config = dict(
    norm_eps=1e-06,
    rope_theta=93000.0,
    attn_scale=0.125,
    tie_word_embeddings=False,
    optimizer='adamw',
    beta1=0.9,
    beta2=0.95,
    weight_decay=0.27,
    warmup_steps=433,
    final_lr_fraction=0.0,
    doc_mask=True,
    max_steps=13743,
)
MLP neurons of a small language model. Each row is named by its layer, matrix (gate and up: input weights) and neuron, and shows model dimensions 352-447. Each number is 128 + 24 x the weight over its row's rms, rounded and kept within 0 to 255. Numbers have three digits each. A neuron's up and down rows have the sign that makes its largest values positive.
A block is one neuron, or neurons of one layer that tend to fire together. Before each block is what it responds to, as a language model described it from the Wikipedia text at the highest values.

Description: Verbs of becoming. Fires mostly on forms of "become" (becomes, became, becoming) marking a change of state, plus other change or result verbs like jump, peak, gained, fall.
L5.gate131:121134133139114101142132165115119116106132151173132148104116141140124149112137121106125169107150118126129138121118148102130118088108151138116147128119145141134130142105090103093161169177118101119158153141142120113100083143134157110147134145147100139078123144170110135089122127119143108113
L5.up131:094128159151129104166146122131124124119161117079148055133117139135095106110134110091125156144139149163148140119095129140137106112089148127148141138129111127114093137195118115070109156132181129103152137143158148158097076138158126141151157111134143114121102140113115111085120095101160140136
L5.gate347:103087093155145140125115156146156151159159113166086163120127094153146142142129167118095159107166107093110091122100164088175164114104124072133148098098157114123118106116117120150149156151113123116097136121110106121176145082144131138103132091140135134123160140120114121095186165115106095121
L5.up347:145087109135175096168150116096088085150126133102095096132115098170109133073140102144162115119143162203089163148120110119082116124138124096183129163065207108089132126172119117110129118113155163148206120143128145103123161154083138122129114112114133112136089146141138103152121118132090124075
L5.gate421:153106153160142103131109167163122145196142160098112137114178101161136110107161117108127104148106102144127108073097106167126179127131128130122149085081162128136172144176134094105127131163135154156175140094136140147127129156098154095144118069091152105122145104134113109099122120130096155148
L5.up421:169111191128150119072103105145134129148164115095095192074122121127140135114082097131051130139173146142115104120116133153048109132105154172156164139103109152105148086121084103162115101148114120101144134148136112117100115088071143127160098127121125133102120153148158150102151109143116130137
L5.gate482:104114155141137188088128125161139130163144125119152135116100124083156154119131117103071123151110110118121107118118118139155159136157143110129124113151126108163158115129127130151140133118108106136111130145133144098101073112069094151137121109175123140115168136190117089088125147126095153107
L5.up482:088138151135085104140165131132142109180159083116128115142153141111119114115126133143122112110099126142083134126141120148133180133113177099122150148112145109110172088142144107204131149145089172115145137078166138138137177141146127126148083155137139122122150128122119113091107110113116115158
L5.gate1101:136159120107140121126138108124118116148142136155124176116156124139126119106145112132144110128091156149064150134065111130153163163060126117116171165076117139109141135133101111136103090154161149135090152166132126134104129093117105108166094146164147104071134168118129143139089131119140148147
L5.up1101:156122114113107119141133119120130089147140120156132151107185124147146137084128100146156112133100145146072153146090161144167119138079162108151168150110116137129144103097138112117105070138122124122131160172146137125111134117096098129158119107158098085083138179115115154135102157148146182104
L5.gate1262:135108094135126139122138139122150161127164117139125128115109146086123108151122170129150118159139123106095118117112101114097124113129145087143164112119111118099124154140104127072135154141091139106149139110153116133164131134121154133135126150123166161142112122161116172104123144145099127109
L5.up1262:125113161129154115144119100180140141130108135122107104136112135184166144129144142107105140108131140178115139128113143132105123164128088100195146102121118135105066099142123204096102149146105129161137135095136097136155119137087134140099149148105142109077110144142100133132132123097127109165
L5.gate1632:131092122124162147151121129172099147174120105129138091133124139134093120121094117147081136140122118150126168142142113089129134137115158137144102076094122163168122169147128116112083137095115112157161136166101111109141116171078146121131116166091107063097112149121117158192127146128150096110
L5.up1632:140098119127125126157128124165112137153152093131090125124075117109064129131166129105130137135154135102125172185163121148116081141089127175166125094124095150157132195134123147152132087128112128148178148137158125110114158145151127131147115153143117150134101106121134100123150146119152139101
L5.gate1973:129154153116104099126121124121102129132165109202137134106190134120118132127160090156138113163118115142095142175117097128146148142105110140109155135095124121134172132126106127173100129174133150103139134138120136129122131129122108106183125163128158164131113173107126171098129095130149204119
L5.up1973:154170092167143146187114118136112105156121121146121083107152130148162193146113138178111102124158200141112132143143155150119109133160107155159170114104101118126110136103132123125131099126107145134110121138137101124124093132137106125164110129172100135133097190107171127113110114145144126140

Description: Wiki heading closing equals. The first closing = right after a section title in wiki headings like == History==, == Career==, === Dragon===, plus weak hits on verbs like pay, become.
L6.gate392:098115171132170129096132126110114144112145162136036134150143135140138122146129120171119144157143125167137136124109092114082156103102140104134111112126137126098136150150122125136115102130117156115148126087170164146116145134108112164139124107113113144130139161138131101085123117145157126133
L6.up392:096139140126139107126073133141120165153147129157111086129134157079102118157129108144081129139130123087111095152143149094101155133123102122097133099108191122160151130153121127129087122154072173104123101070104107083146128136106119155148103091106122117117110137124178113102130083110157087127
L6.gate850:095122125132137111110078140165130151140136125063132183102124128112098128113134102153136119174155091151118103148126124134136152101126144090160162109097153121128155138143083099144118167110154122141106122130182156120132111123142137142134094097105147124068146178097098107090136115155159090138
L6.up850:125086142147110068156142147177083158130129145119144160080113101166098095119164108108098137089168083146126109136143120136092129118146152091118144125082101172119178129141113096138153115170133148156145142115149146151088123126130138111129096107111107091087141105154103111090131142168164101109
L6.gate1869:140093122151158136114105169095134112150142106156140090136145147142124134089137128128143126128164094112111090126124134143093113106138154119139124139108066127071168139139145110167132135148132113116102116135146137122166148140127128194166108109134130069121158131143091109139107113135110091110
L6.up1869:130115101176108118104123107155141168139089151079124113147136122078161107140124109147152099172177132130146159148183114142112136139158137155173164148125152107110125112175144180144113082112155117133118141127108144127137141155093117126115144148126113107110133133143108102117161160152138137124
L6.gate1881:154154152099130093118133107187119140128126121131124116108133077164122101124141108136099128138150105121099081137147160147083134140134135091106157136099110093122134120134139106158141105106129162121095175168166098115146164115148145089107097138167156133126110105109095112152142101115152118117
L6.up1881:150116163078163100139095176151118116136103112155109132097142105148139127137174123098100152137160111121112129141127118118092091148160095147183162123150118046146123117132132122122186122138098103132121172099157109114155123130124181142153150095163123128104125124110131138141125134090139103120

Description: Mid-name s-ending fragments. Word-internal pieces ending in s inside names, often foreign (Scandinavian, Slavic, German), such as And-ers-son, Sv-ens-son, Kam-ins-ki, El-ias-sen.
L6.gate182:120154106135108078117115117125122121151189140113126098095113160116130164098138137096110105172103147164139150127151108140119078095142117089168137151146185129134149102164125143161157103099118159097145119119151147081138144068104110130131128133123122130160111114103112146125131136111075141113
L6.up182:119125129083122089098125129116116146123140167109160131116103138115147154081146137082116134159106165132121145129177103137064130104148136142158130169167159147130150087117151150125142142135115129071151121075159153119129126136133107158146157115067071114149124129127155153113151153121102148102
L6.gate984:102098144174134136110109131142171120147171154127139120137061126100117146106095129113118108158140126121086096143115104149122101100115131091139143095137150127133103166097148129095197131141160102139137156141174096100125105107117173117134102143148103140126126130126135118149149109170090154107
L6.up984:154171075104190163141117116154105153142143133095156094092115074116100132150182148116144118111152149161135105122126123142138123164105114126148144136117143114097146093144123124112126080139116119107177111092149142091148122157109095099142128135098088132135094158102141113158143131118162171155
L6.gate1015:092121091155133072119160155157137095157143139144118140089148127104117199100105089128166133126164167141130076107135099113122144122136107122164154098140107134090130116094148119126130130163099172115127149116113104081133128147125123147109104156086152125159088131122102112138141144143105130128
L6.up1015:105164111163166096087117150126104129142156116114173097143121097112142121138112117130099121141150121140132133159138127149130189120141137124143096119185127140142157132111123144084127128120126182109144088155138109108133152162150150086111127155157148166084124114178144143149119101134149147105
L6.gate1102:132127145159134126130152142169107074135160170134149098122095121143154191100116131111098142106128151137131139148139128124108142100137170105155123144160152126117127139171139123139170129100133107130149180118131117085155139164146101114152113097133130107170088117120117088128129106130112144130
L6.up1102:168113160145144091127154115145133147141138132103147120120138150144170161125124158049109123137111131139152141100105084148116139141161118044120167113154127115140145092087159115133133159136112101129137131088088117135173117169132122091113097100129144130112129156136094102149120112091093081125

Description: Word-opening stem pieces. Word-initial pieces that begin a longer word, chiefly con (congress, congestion, conical), plus pro, en, syn, sea, and stems like provide, break.
L5.gate39:075108174173158128166116133115105127117139130117155121125117165102124117137100104056120187158162128169140161140092129166158146112131114147144144111111133173147122114143113197136127171167101127093092153134131124148137113151112114113138084145131136117093148125136090122115145142132133124134
L5.up39:118089161185184114129122136125101099121139136094141140123129141160130145081148170129110160120146146127081130100074179125134167066101157155126141144150114159131127122157116121090185141164118116145146142157102102123127096138108131157133121123126128125118137119099132127116105113166163110122
L5.gate107:113090101150096140132147125139090117136126087175133092104152130127106095129134122187160113145121128132103091079095085135128149098139151104121154151074124120152109093131108115116127134149117094121131072148091147154113170120140116123147128104078155130098117128099115150122149120086134095114
L5.up107:133113118151134123162137144150148104120123119128182106106154126125133120136179155141120168177145120135139156134126108135119151104134121188139156137101134133139110129098137128102151142179130165158114134134135127046130110118106093154125143133133132134117139144154087143131138137089125120104
L5.gate165:101131079124130091117116146116127115139132143129089156116101114146127104143140096088093119149109160101126122125111182074118113138142135140108119127112141117153131157155139131100201129135176142115173110138134141066107143134147136118149150106069174127117130122169108147109120155120139151144
L5.up165:080113115148157133111142132147161080152138114121120159108107166098150082109125139144120151171110132140078128132109117108109104155125155145089108127123157147148153148160125130119157113138153127131166200109149153097112137150141121117115113098124133137155158126120106105123128129140176113136
L5.gate442:092095100131156170136112129104147105103121139099090156123117129126119155130132107130128132132168100119103152140142178145118138135150133098124100122077135137112125133081124134131160137131127142125162095140161120123119143158096125087092167122065109128122129136168149103152090108175166093099
L5.up442:121116111131116145119124151163133133087152119161103167103136131147135154129128108123130105104149163153125134061120175145148130097169091137105082092122128130136115145143158138129069114125176122127133098109127140153091148134133129109120171176167112120151138109133113117109122124139110117101
L5.gate1010:139109117137153120136124174166119130131138106121134109091165106135084149100116146162161180111136146129154155092116172102091084117112141107131137099105119139157104097160115116128129149139143116163127126135159177126148124131168119146086090099119155128092104166156083108135143064100150081119
L5.up1010:144120101117171086090109091095078145138150122144134111150138104072135156173149112118177100148120124141162109138112097162104135123110129151161109152110119121120114134155121188113116091143129175121155144109132100090119090081200102118105119144081142114166146142122162118149117144131104186088
L5.gate1081:101140101178156114122106105141138147153129122130127131133167117194107138096122127137117162166157097136135147134155125119157149130120089126133094132099134159111116106125130149101143096112135101143136135126121120183115132111146130129140096144150129129083143162132131164138146124113145136125
L5.up1081:151113127189121108137088147096130181115105142154103116154099126103154138151113146117144153142171128123141086135143139149157183086151099135174051135172141126106111126096175079118130155119176145113137134111093137097064140137137177153114148090089136112121125144202084115144107152158121127124
L5.gate1143:047127101152123097084127118144120123110121111113155173099114161120119145090129125136153140131135143145156094130100128114146103127115119117120122142104153162123096105103132156181129120097093123105129141120105152203128148107119106176107154130111125125116136116106171107112158107104157147136
L5.up1143:100113095132123135105118154128152164129120118162156103152124165120146110101130112141174157155144170146094150122143108126151119158110112109118133123140130125127153078160185145117152122117106171115174149125122155125146155110157127125095177123102130090122156100128123117093134123109111154120
L5.gate1457:145091108094176110098135097155170160134117120127105111191149102136118144115152146154141164122144127144121085117148141094076154074105147130138123097132140149141101089137160140153138141164147126156162123072142092182135150133147101168105145114123151119137113143109120137132147122157091169116
L5.up1457:153120105116164107124124120142127130093103121129100126142121162121148132076155122140101082156110088132111146102128119097071105167111136116070150078134141113134078134152145094101146141096120150128151108107117127127121155096123112132153130120128133109103103132139151120137148138121153128113

Description: Plural-looking word endings. Word-final pieces ending in -s inside names and words, often not true plurals, e.g. Moines, Balinese, Chinese, Wilkinson, Tears, homes.
L3.gate294:138162146125130128100160132134109108144138141131153156118068108141127130148133131072103120135069155167129158129142085116082108070100136133152155131150160130134135123092145157091128127136128127116122118132157151097133123133102128122151141132106127119139117116121105138099137144117100138128
L3.up294:160117161122162104124162134140116118157137182119162136138076115111138152123125146066123124099102161204109149120149096119083100122134140107150143142116166137073162114095156138108166123166127115109137102119135152119142136137125124075136148146126148122126138100134092118122136157121052161134
L3.gate2025:135147085134108149093095122125119118152149148109173104143094086097132147106120110096103121132133122139072137101122066125116073131128128109154143161147147096119163091114118159161146125105116143108123126107169117119138125134141119129163151144087121166107114106137112100102110118118089128112
L3.up2025:117114170135132128180162164104146158121131152111133105125111179112127148117116132129136113107083144140101144107138117112140157142129101161137121168135141193071148092122148146171127112139110119095113102132131103110108132116098095132155120116143141161145179157134170139103145153122076095109

Description: Numbers in table cells. Number tokens, especially 18, starting a cell or field in pipe-delimited tables and stat lists, such as | 18 |, 18:00, 2017–18.
L3.gate285:098129124139125116127132087130100148135142167182138142166140092117121152133136146149135127135109120128099115117137155130149151132188162103131126102120152131133107071104092097134110074142085112112134141087112100143143139135105161129126119163121149100165121097129149152148104112097101158131
L3.up285:106136121143160119111098083124117139152119107155130101186132056151118147174185141147135168144106112183083132091118152144160096139131165131152140114120154146150100105099107090164095123156077123132117155094100126143169092137106166098130142110121158097150136103109135158143085120112113126110
L3.gate951:113155143137129118160126159147119106131146109158134162120094123120136131137163169096131122104099104133119104162111150093117173166164114110116158143111102106126108142114119115130135071118125119166110137125146135088116102123108155108105119085097139121111086133138160154145137080147121141110
L3.up951:126118157085114129156169161145166132097165118140131158115094124142129134093144132113111127177091140156121090100126104149143139136134118133186163145136149094121103127128135128151078134147134127134146146085178147141114157100078173129131134133143116086132084176104128141132123099134149157127

Description: Word-initial fragments. First subword piece of a longer word split into several tokens, often capitalized after a heading, sentence break or table bar: Con-, Pre-, Mont-, post-.
L3.gate488:095150143123114114128092134126098127123133086146143174099134141142095130130113141094141108108130132161098119121094102132154089094128079149092107100112122115153123138113138145113153160109114157126119119118166122121106152130090101137099107126133082121139112125149134122154184144155118127124
L3.up488:096144144129122106114101121128093117118146092133153166113137133125102133124095151107150085110118122156097112096100117120142089078122088137120121102108119134159123133106146151127150170112111155129126113126184120135104128122088069112090095150111090136133119115149155124143194143162127125117
L3.gate1476:158112112152156170125122111108122090150112160179160135123132134140159136146146103147087156089160148171096150172088102136102140114113113116135149121144114139134117152131087149102148167147132089175114125123122122143134123159134134118100164105138117075120096145087150152167121145113119114156
L3.up1476:152129097103135114084102114151158102138130122134130122097134121161153102121109097140124138138162137173103112137140118151121118139135123101146148083127082127157118098120124102152153130120089110157157068128119098070092157144112133171090184124134099125111050140125175126149109119122135067151

Description: Ending and continuation words. Verbs and nouns about ending, finishing or carrying on, such as ending, finishing, end, continued, return, going, mostly followed by to or in.
L3.gate407:130176156176119117113143119148088114167146149140115112097122134146148154095150106164111135128134100118141111103119134123146167141158111129109112170135106128157130098103130163136146121130112116154119130084085125148109121144111134084143122136181153092144119118115130109120140134090120146109
L3.up407:137116188146114089114144101120109116141136127099112150103176122135160152143148097091099115113157116162104121142114119133150162094156150137123147149095131131134149106132161178138140106155127092142094135150124107137134123154095095122151146179169162133101105117105131161122135147094116131119
L3.gate1456:106154129179121109133116168082130131134145111110112154134128143108081131097113119182131128153120100164105122130143136119092107141128155119146115125115122112138123140095140110162137117131113142117109130111150145143084119168116146160152103122118101106101111127168088131130173131121153115139
L3.up1456:099137138162124108134129183090111138096161126123135144170140129133094137112102113176115135156106127162091134159166125125110147145169117123122149147096113100139136157102132152191124113142083133093079129105153164165088104151127153087158080113112107087110157137162091095113143098113149125115

Description: Building and making verbs. Transitive verbs of constructing, creating, running or keeping, often after "to" or a subject, such as build, operate, form, set, maintain.
L6.gate1117:145106099154101113088113109186183108128182139066108136159122105082115145114066139103152168124142130140094094150162153126113112093097136137145117179083126077104158144152074142174164108115132112160125088115119113157129097100119122105124142175143117110147103159162124118140099137177101102163
L6.up1117:122133118099118093137136142148132110145128122106129129169131123144120131110098117136184074095101119102114152112142165154077087162106156132146088112088117134135131133114103120133157116132117123161098159111108142165150078125120156122121158109132187090127096194098128127159169118118152111078
L6.gate1297:129123111107189088176102106151092101142148107155114135115111102125146170086153120136107054133164068135143122109107130169099132128111079124131156141111128125146129118154094120134135098131121112101128115131127128097161047101108109150132125109109134123103143189148102129111153114123143137176
L6.up1297:134098122144151117146139124172115135158170137106133086145168104146125157111134154136073093137146115174101123095114167123121162139137135119138174152091138132149115119165083139150133093161123128146143127118085149115130083114149099151123142129129147103114101164160119147125131100138117105125
L6.gate1367:164121163138181121109111124135109114174148129125108143071111134109112146090133123119100127132136110136144126135115130126110175154121107088167130184181113114154148111125107092105151102176138163107070121147134161069156112135116145120136136115093098122118108168117128131112127129152141120114
L6.up1367:160111157142136135117126137122117134138170136119145103105136127140149149088095084161097129168141123126105174151098112161087107135065105065133129134152134151156144127152131102113200086142156103100116130148105161094141138095150116126124123122117117067080114162128118135134122079135104103145
L6.gate1757:160136131141117091117121114117112172139160114088173164119185143117141089119157134166099125144154173134104078111140107159133105130164164123123144137114114196159141113166128104134145132157135148140153132150157148143135119113174117124141139130130133129087131129123145130117101138084112124115
L6.up1757:121116175105130131127082149170128123136110099123135138114125122154141139181159170163067093180169125161125131114120123135117105131108153166154111151138081099120114105118138122158137133156157098101171130142121105156166120149135115157127063120143144129090138120140146118133148117149148174136

Description: Number tokens in tables. Numeric tokens, especially 18, 17, 19, that begin a number in wiki tables and sports or date text, e.g. | 18 |, 18:00, 2017–18.
L6.gate13:130139117093145150143136057137111150124141163116123148134093149117136117130167090117128179136118116118141138050153075133123149165117096100122118143131159135192128107156099152118140135115123155109100109097144148127133113099111136134134087122130159129060112078127068121130142121157163158110
L6.up13:167166155088129092153095180155107092171130124171131138116104108134083137144101169099124195112114132090169125131119113108149113120107108138103114132091092093085136132107151118117115130147128116111152088134114137158148136103162147151094162127104133123176144161110131150116113142105135139100
L6.gate565:131151132084131137133118151136144117160123080131140115109102151181128115122114160112147106097104136149131080108133152114157134117135089139115165118164148122145109133114168137112165119148134150163098171134144092107127129060154138116118090123131158107087137154084120132123107117128107162121
L6.up565:137113155097135120178108116124160126116123110182109177126111120148089128115106119163109125154086100174152101111121154109171115159108116088128143120122131137120156141134110163125117122179131132183120159094126106136071148108132131164113103114177101114128140177100109134095095147109141148098
L6.gate1499:112103155095143118144161158117107092143113126086125139139113135137131143110120071183160100116153141156128129076155139073108077155087162131109161085185127105141121095097144145129103148165111192094141123123129139110116157109120128150113082153140139140096112095098137124133100126145171129126
L6.up1499:126128129072130137159120127142138097142135107115158144142103119178114100142135060109109152137132144148151159093134132149144113141114071115152152114088149144156131092132113092099123128142136152144099157119095116133121129086150164118139116122163128120144112112146116113130127134119134150097
L6.gate1910:144120134096156118151170092170126125162150125138154147130092145148102139114121116123165108126112123175126092103094130123128126106107118095141175092129122092123123104121143083109141155173131149139091131133144076112124137113157142129096084121122126119101097158121097130146094122110145144123
L6.up1910:151115124097134112158136132093139171166127147140142139120061112151102161141144102116177153123098123159151113084127114098141141110140153107126146134162153099155125112106118087092101111153132120134101153107147102139097144127132167146101093080112137149136112136132104144133122134103153154088

Description: Word pieces after parentheses. Short word fragments, mostly the first token after an opening parenthesis (ches-tnut, in, 50, and) or mid-word pieces like p-iny-in, pot-ass-ium.
L5.gate79:114108149133136150140133134090166146153132164132135054065135123154129136159080153114184125107156163127115152130120115154139113128132119177173106145161139135120098151171130131107111177146123116134144151100149114137120176135173159156110091140106124165114154124153136118132146109129094133122
L5.up79:108117132103152146070108148127186113118108142167120103104142134092125140132123157116132100110169126096153128092141111132123147102145139170133129114171102157099148117146142090176119126120153057145124088110132134158106156147100143170089121137110110124148130134151122151128177121124116160131
L5.gate395:173071125119138117124114125105156140163172146117149116141092138131093117136152112063138149166106123167101103148112108096136135132144132119162127100166149114146169148137070054141140115149150142126122094167166139129141135095109129161089133153088116144153147153143161166110111137147119133138
L5.up395:132070116180119150116127117076149117147099138077149137134115111148147106130140115097137152126145140152116097105117158123165107131137112155171171115143202122114112151105104116148137136114118142140114130178151148141128086159143145186116099141123133131118147112150167184136144140220156123129
L5.gate424:124155125100104113103158132182123126124138162170140131129100131119149097077129141101122152186094168153053114167112121138109121120130124142176118126118211134160139076144108177111194170110141137111126148132169166070153135134202138117129128138101130147106124128132129109146092127108123173156
L5.up424:119154119088163092144179171156129111124136161135085125122132158150142178124159146083106107104135174097159119128119138136139161116142121121145118137099152129120179136141098117119144140126094105128171096096088139092138129098129094103104114155132076101129094133090134137140126099101168119139
L5.gate690:122073140113152121104129156136170164105160129105170132127113123098126135085108121119118128113118071133148144151170131136096114159169110120097120121149117103147159120106145095158121143108142163079140067158143089157135126153178094104103113117109171144140110115143113135083138170158085080116
L5.up690:139082156118156123106112139129145163086110083084138124130111140121119099099135138169090122140125099150125159144146146150082119144151112139104140082133112098160147122122171136136132135129116141114091119120136108165114131179183099130094104148118140145131123098156125099108139143165174127112
L5.gate1218:153122110124159095106143093074119134120156152123139128161165106169158132128132132139121158143134114134126149121159142134100094156120160104115121184098133128133080090142129155118145141117095146125126172111112159145164120121137129097108132120126111116106185130117183132124156134113153097117
L5.up1218:133140155145163123083129104155124090117180131117154153199180120128126143136090129135152100094145139099110148106160110150120141133114146087112187154123140142125161152167164155129143150136130168101123103150133119181140141108090111085122149102139150159160153088105146120131128164145105134142
L5.gate1426:116043182137147116166165070113123149120119091136124115161127138104078126096104123120144107141187142141116150148147108145136103159102139127129129104177134131171098090136131124165116151113143166183106145134156121126166140123092109086157105140140105181128124124175169103143190121102107118139
L5.up1426:134128116141124127153159118173126152126151137098103105114117135148122146126127147102136144162128101152108134138120130093101109156123105119154086175130173115133094126115135123106154108091129129063158153163109119126134116129132121114119159097113124115105115133167115086177093105137135142127
L5.gate1687:147086138099118087094121156111141131154132140150129118140123132143126147135132125073155080143123134126169120171148106133117066166113116094090136117166134081100135126089137148107121136129140136109171110120162094141158133115124097114091133132118153154126139122095091113122156160176110154174
L5.up1687:120120147110172108115145119141118137141137140119145112183085102142137134062124115132145136155067129139128128115141107140118121139135106113124148113166136105132135094136146161149131133136095123116127130153105133156155161148112158144126174121130109123132084105123123150131169144153127161159
L5.gate1707:141146142154137109070117161128121110091126162151168120167114122128165170099162124130114106140138148117129118137103114156082140120086126128172163099163134133102129129135137117172122113099130125127128123133138094113159147122127082104127169164089151150143133153112124159119149131118120207133
L5.up1707:172177129179140136083098156138153123114083134112112102134121050106145147110153129099143118125131186166104124176139115140115112118111126158150167153102143151107116147131142120136140099148134111151092124109105125113151102135126136076145113160121125143130091159156121140143174141152158171126

Description: Numbers 18 and 19. Number tokens, especially 18 and 19, in tables, scores, season spans and dates, e.g. 2018–19, 16–19, U-19, August 18.
L5.gate31:094106127136143135170110150140129116133158107166113143131112179129130172164103108116120142153150110125126131118146144113077097145090135129141154160112129179140159139103137146134093117141106142120126116138183116132168159094110112154140127174123129176114128156122132147160101128130133124122
L5.up31:151119090123081159112105097104157159156142145181118135108123139113161105108128176145099113119120155094169062094136149152120122110126112131098139153123105106098126155155137138130106128116158149150146095094157110124120085135123141188128145116161131124168145080136106145117095101119127137128
L5.gate380:145118112118174102141128122155142114164132141132140144086103120124096117131132102175177152117138106108115138157107143093135092131095149112163186130134116127095104110104157149134121133129101099167123142130149091059098128139140129130120130115152101162177121135091095135120110095085134137106
L5.up380:122140124181146109127125102153126136162179095134140170102123127123101130128091115143181153119137122099140137123119129116108103129094127153145148114095111133118129091089151119157117124163137114155124117125108118126084135145160132163097118115133128147157128161116098099104103087074135181172
L5.gate763:119149100143116097133141166130113119142096127177156122127111120158140125101140172117132133146130141150084112077145107109151116147112121143139097111104119144168128150149145139096153139100108151116106141120107112126118143134114157150113082089121120082082141104088124097178141134106122178087
L5.up763:158055151115097119143114124086136142142165164095133119138114134172077096159155105135138130138124090155154177109135130114150148127103138118135104086087140094085177139126118087128115146133112195136168126126116107144115095130148145126103103141138151110129145128129119117161073159167129130119
L5.gate790:113133132146138145138122144077128141136128170103166163138127155112086154135103115153132103120121096108132147132138126142056110125109090086131135096119112161102155166139107147109141147131102168113085134132143140121126123148161139121140141143127131116095132123103129084138134118108129134124
L5.up790:121102172113165095159112109133121109152141096141110147183108084153100139131181126145163151144147146221115163128141177134138099099127101140170132139122175097192130109122135137159119123137136121151139131187148114126134132124077136141111109120114141127126115162136155130122132143184149168100
L5.gate995:123136105109087097140125111116136129138150099167108158107128109115094163150137132129183092146155115102087151139119145131119130149123116126164125144118120106104142112100147126096133138148120097110080168129154129117080109147117136167119133120111148101133070138112102109105105122100142151084
L5.up995:129106128118148123095120129146167124124086109117087097102125108184104159102114103119150121157097144163101195149143109122147114081147160096153163148151145124134079136110154142106114128115104132140104130167163099136095156107094169158136099084120117144124133167082117120150138130123122135108
L5.gate1066:129118141159105126148113113138140101154127134119128143129118120205143139138136105150112091128152098087157117082173098117119109118103138148135137097110133117115113157113134160128125186113112084170157133149142089124101139132172128153195114141131158136137103163138081108131136080116107154162
L5.up1066:133179179133113120121110113149077131122147144082124128125096127139124148142102123124119113098103097116121151150126143130138132115149129100132146123125140124120130128134135103139125161083117125129172113110093114125109146117113078120107140130184128129065091124151126158103121115087119127118
L5.gate1528:112096150141114121123119119075148137135135114118109162128109134151162141127159138129129176140116111144109149113153140110145132145093112109164137121122140152126087127114138169132124097134097124129112097122167079083093131156128134157113079114146174126113137126124124134141105130099133118140
L5.up1528:141097158085167098122129117141184155116106142144137106172132138196123114127147183130111157138119151176085147130125136131142076134156101117172150141086147140130116119138106136089137140131112148174132113102139134135114165166100150162115095128173151127118080150133150165093115111135170165102
L5.gate1832:143174117111096119170145154136107112154147071181093143119131139084169107091141120123154134123134151098091077120141142127102165147145068133119109107111117121150110123135143099067127090137115148110134129106146111133145140111142138128150120091139139132145132102139179135151139119073110147122
L5.up1832:097101187099143145145100133086109117131131130087127150136132097144133118147162088105152136107078145120212164140116126130151114122100146109124119123115156113156158149146101120148125134151121121156136125116107110187109126127114146150116121162091120149119122105109104155144107160148171131116